config.toml
num_key_value_heads = 3
norm_eps = 1e-05
positions = "learned"
bias = "none"
parallel_block = false
optimizer = "adamw"
learning_rate = 0.00118
max_grad_norm = 1.0
warmup_steps = 433
schedule = "wsd"
decay_shape = "linear"
batch_tokens = 131072
max_seq_len = 512
doc_mask = true
MLP neurons of a small language model. Each row is named by its layer, matrix (up: input weights; down: output weights) and neuron, and shows model dimensions 272-367. Each number is 128 + 32 x the weight over its row's rms, rounded and kept within 0 to 255. Numbers have three digits each.
After each neuron's rows, "fires in" lists the words (lower case) most often at its 100 highest values on Wikipedia text that the model never trained on.

L6.up1267:101149146118103060068107197151111162115149180068163095107136045149109062135112067141145154117106140123098173144149159132182109162153077113128164129155109125201110111137101089153175058087117150111142164145061079101139131124163127106108158137119197108134114103147027115121118070111102133122
L6.down1267:088129131139156102115177142123111159068123161132103173125116096064085084125165102101118130148109119160125166134112132198089174142100138112117113092140109142088085155084145161137165088076097148103182106154119178150159127096093149138115117131104165162114161133166153110123091173106117132239
fires in: "an", "based", "lived"

L4.up524:049095116155156136101102109168243142160101089151139093108136154069157149141184060143168132149136106111020198178156128169149093134153169142138130097126100118132081070205123117152165101048147148113135142058126109116204139142162154127152159101190123110097127100130123174159153158151109117107
L4.down524:167151107140084141079072116148112101119125111133082111214094092095125076163064145087092000121103129117140139196149076092172125118118154183144096123156122129126121148127136143101143125148167159131084113188097160126149111150106167115125082147110102144156133108138069118077128109085112141122
fires in: "as", "by", "of", "for", "under"

L7.up559:151120127137122152161116107092152136154175121065181098183124159144112100187197077105163140113137113081148212105154108211136075109180089091141165146152151109136122101117124124148149104096143144078110157097107110111134156111101116095122093146112155127118088113115062122181162095149098165200
L7.down559:125096076078089149173221158119077085149092126063101131143164163136141109060203167116107129082131140087093131138113097118159108124130164082111081134083153136149161153103091106178143160110111174185104132186141176086177124125057145107135132149121127116145157148135141129170140087138111137113
fires in: "for", "as", "after", "named", "of", "one"

L4.up15:169145078193073167113111128090175088122186126145082109127069167124129103166126079157208164066139108107119198160120103128111150082151136151138178086111162176137096094123114109071140151118171090128145150155103154148161127151169159153124134115116185111203113104170101119096111154162164155155
L4.down15:109105121095112121173118124156138121111123127095199122096126150119171056143083119105112185198095094137108145128113119147131114158066129136096183134144128119152128081123122131131130124148130093202138108117112151176079129111157107107158218095083084132157136115128079073156207137137046128115
fires in: "north", "and", "south", "software", "2nd", "soft"

L7.up1491:149123129077153099147070054147115110086162118097159148167173182136165135136114103151169153098131108126149145159122143082170102137144162100132126152219116125150120117118151131146120111130126176115115164115085119140128079146143114108168178141117166108115102090150124107075171121161107106117
L7.down1491:157129104160175078121114191125072147191119198142114150096165112098165149134175158111186040111120122120104137114187095135134107151103107141166109164084129112148123120122083134141107114220158210109120133138180126142124073154130168119084109091131095086135163135136144130150094100082153147101
fires in: "s", "his", "some", "as", "000"

L4.up895:138109126075164139163074127134133121122127140188146162151102151125115128171116096134096152081104101145139094136123085178159157127195147110108113143141137078146145123158115135155142137101057094137040096042164134149134166160146100163090146151115126124168079141117090112182157116135111111138
L4.down895:112113171138091187172161151173168121164135124113018147168111097073124110173154092104138131118109144098159135106133196089089124131166147132120123120096205088121095026155067058154179172144165138174177121166125140153093154086084157135135183111131123126126092085172164102140126142146157121146
fires in: "who", "he", "which", "as"

L7.up1007:112115172086147090108119116110196125193124135134113106134103107114056126104101034132159138160184121133163110102123130127129118159117119119127156115169129174142128117131163079086067091120084130115103159143129183098119164162154184127104174141161200105078137082087083123108111146196087136157
L7.down1007:113188166116137153130083119100094091151088116095107097138119168166121180123134128126144098143193153121160113121132157178143078135144076161123093130113145108119114129118158120123120095156142118173200164071132137171167131121065172146162063159111188155081124102148150122170080091143105168158
fires in: "romania", "in", "not", "an", "philadelphia"

L4.up1336:166121124145121074156119123117136144122171139112180159101140114186064119138158059112174147115175129102144128132142099099158086129176097085131152129106117065126129164047156125165102127079084191131183175103121126097151173075051162099115077145157176105052108137138128155048129168189118180145
L4.down1336:144088075093241163113166098156123063147074204098176135207075122099172108147158147093125137116161171083171132088132112096109166165132175108102048138141099149141139081115135150156110118101146077104165095110125145075085103150101088163129176118109110164134185133116105109102080067105111117113
fires in: "his", "their", "her", "its"

L7.up383:153173173141073101107104088112113123074182178142093121142151113119052096129143041120146146142199083123106138103135136141129180120144183083168089139170102086166086146141164154136120115122042153106142151170123116093130112110160137119140191146120111086164082111123123115114111080199093137139
L7.down383:125104174089126160127132187196105207109082169142096160067162151133149117122177178151095181155130127096145183107131068181131093154130173129098125090163116136115108093111068172109098122107131094099098126142113046129093086177104137098127177155103133152078143219139161130115101108150089138166
fires in: "an", "vocals", "role"

L4.up322:099090130162074133080047120126153151163165110126108142140148139114069133130167099155160135127116106107096140136086097148141134139120071147143118096126147087126182131196196139155168119085139191159139158155120148107138172101153152104111118106212103070089098084122165141114144091178062084120
L4.down322:166175080127138160122141145150093141166053133160119138133121131085137135134175153129098000132110139171194105139133087126095189146125158115077150108089085149082111113101099107118126099161128117146177077101084160168173123135092118169114139126142126122114101152120103138114146147114107110153
fires in: "new", "this", "that", "the", "of"

L6.up1142:191197139157151097164092134115142113145143085192067160063119090065174124108139083110134157115092173094109157113172155175155133141159194103175103181113136149138107136141155118109155137180165172093111124121149170118134177148137182155111171096178121090139099149135102114122114152124114099109
L6.down1142:137114131044164150137165121104100138088168077147074154120163059088114127095110135119122086128157135052132154107148193174135137095136126107157147169140178092156076138115106177128178132120151128165095147137127140130147116103123130116178111136123102160081142076145153218134153080115114141121
fires in: "southern", "western", "northern", "eastern", "central", "social"

L6.up699:118142105127108172155072086167113173139138131135172086100125082138147123128132143196130146087133161123130158121129129155146150104173154177114153090165117160191148110155214168125165118184121183109065208118104112129173132173116120169132098101128174109163105111098132099164158167143099098132
L6.down699:139056159136132123148154155129148154158121102114063124057146112112151137082233193131086099157077125151158118130084151144085138085109115090116126150115177175097130147140064125182079166121069121123142138088116134148158112110102147095101117122138140107092155110115086127209129130161122176131
fires in: "in", "of", "forces"

L4.up298:048136148193084126158147118096134133106164116136129122117164151122128150072153074099115094176128186102133144146110164142136139178125150099130111131119088149121103125127149053128147138118064137118147133107105133119147152130143102185146129093105072081122144119206137145112096043114112105196
L4.down298:111095131141088134139071217169126123212098116077176147147154160138134134190113156150106000128125137158156119120137157099095135091155142172047104100143118094096122130136095158140093124119161109107137146158140132141143128120152106149078146131107139176125114159105087146109139124138103099107
fires in: "the", "their", "his", "federal"

L7.up1008:181104062189096143051120137137178154177155157160126129163146130152084103137219094134084153138134090111142198117096105095156133096163090088109130118095149102185111084179139118106144134135099099072140133170109120130114144071147176123150095084131136090083076147175130136062131165168141131162
L7.down1008:114094213156172179150116142118136060149123119151155114098130135125125145121177196094066131094081102121140108128070074147147075113126095195108124147106157168113173114173129148083107126129104144143131130134077117131142149147112134088058132140155119118122162135168127153134116059103121091155
fires in: "a", "and", "fellow", "new"

L6.up834:107089119139148144116075093144127116198148146144159159120167103112092075151188090084131123104097106061139129092112141121132143128163093107144157161176154141150132135193165083109142179126075142146101080075130160123182118177125199144150110095171104079159120113124087126123089094135128152133
L6.down834:150129088163137112113138126101111124123105094116102140138122195172088126142080112148107054176141098095150122092099158151192059149123150114129127223073152111161167152134149069090169112109145100105182126144144168143067143099138073134092141126207163138123145112173165185102089071113133098183
fires in: "new", "news"

L7.up857:122133086154083100111139144139160130131113149194155087133165144155144141170199162120100116075125116152120154138075096085130172147117122129090123144127125081105150135138104130110125104126155127152137090131186144121178166137180166088145102144089157101154059146132082132138180135154119139161
L7.down857:136121136169143124112102092105171136108128173100119123173141121082160113153093089139077090183143125145197125124125147158100119109124105170154124148135142094165113139133114085125144111114126174157105102167090113089166191143053149130146142092152119158177162133118080065151122064130127167065
fires in: "and", "was", "which", "is", "that", "who"

L6.up695:135190139082174154186096170132130064113137172116115124094140118112147094194187139153151129076086106117088091094113114163136164125163106143190119113140137069124069096122141133107107129126165089109108143136133105088074110126110156122085106127169113113170085099134139176181170134117103157167
L6.down695:108141115116099145161142116082163178129132103158192176108137153071117119115125116154113135174103140168117131138118143161138122170128103095172095112175130096078059120108136079224090164087071173115108149153126147125135151200141064140144089156169134147157126087131100041144139140192153114181
fires in: "for", "of", "which", "that"

L6.up670:171117122132122111141141091129141089122106100086139118135110101151120111151162075136117143108144157083120127131097104171117183115106106063110183198157115178171094143133150104114063155120115141107081059086159107166192104115102127096169147119168181134103120143147086129181079139142175155136
L6.down670:143145127153095076145122142094068131119186121163069152188215124134117167105148138097109165133115182158102130101116111164134191107125175160104135102184204116159129128110152137112094103150103132198109128165103142121152150098106165134174110120151098098151117145133136132130142128092115161144
fires in: "an"

L6.up198:162139133112074189074103103161122094131111138081155146127129118158101086135147072135150138116128151135150138113078111095146117087088104151163093123143121085190159084137127143128117172169055134154140147190149137089115093137141159079160139131138142089134097142143047056086164172139122182162
L6.down198:120102137104191100139097142098160069113128109112155121106118103190154132141164144090144179120124113086161146053162161167089145099127128169131131135120120178100093138150136151135118162189099124165166115174128119131125083105125103099117132115122069037141167082140173057126076118072122127134
fires in: "released", "time", "killed", "forces", "died", "results"

L6.up506:048133071111095088170144180103059164156140141144141204090157089134175128084159147097151120121097115082089139121162159134182168079127110117169091202201156125167090137082104036138151122113057159099130153123122167161111130133105108183153097117140109172121128178194143106142148132161092146209
L6.down506:143137168175116150155150131171177087113159134116124117118070152127065148122090146113125000146127091126130127118106114100130147135149081129134113040121135085109166099161150175149128139111166115114139126116115106037152149154125140116103141099107082069176132095094093110100128143131116150114
fires in: "of", "old"

L6.up1119:214108164151091115124047098101141077145165147115129121135135140138096123167094110137171168093105131080097101163180087133068164129161087058090175164141136100131167117149168169153149114142199162115126137129127166157158133095116128075187151097165104104099161121099112097102140165120121117167
L6.down1119:137154087075130100087152122148117122129166100104093170156133146161093104118084114142060120160130177090149168146127155120161083183127095129156156143050085168150130087172120149065146145098153133097136130079119078142104075141079062094145061155102097177093142123151094153135069103162138174105
fires in: "new", "south", "east", "incumbent", "north", "west"

L4.up1194:107101085144174166089126119148080119149085057126124104167087138088112127124114127153124155155126133122128136156157077187113126136155154121127152121136152183157098145169094122124166150071147129088095135132105131142094162156160139192146126177137120105180096104168109096068120139085143133202
L4.down1194:120161155075129094126111121101186187093099165108174154181138116118151078143149119104056078094174110116136128133083163154111088113157160107113119172125131159113124081113100149164101131086182196145087061082112156165128147155131138136045114160174100127136133133116143169128145086149085175123
fires in: "in", "are", "within"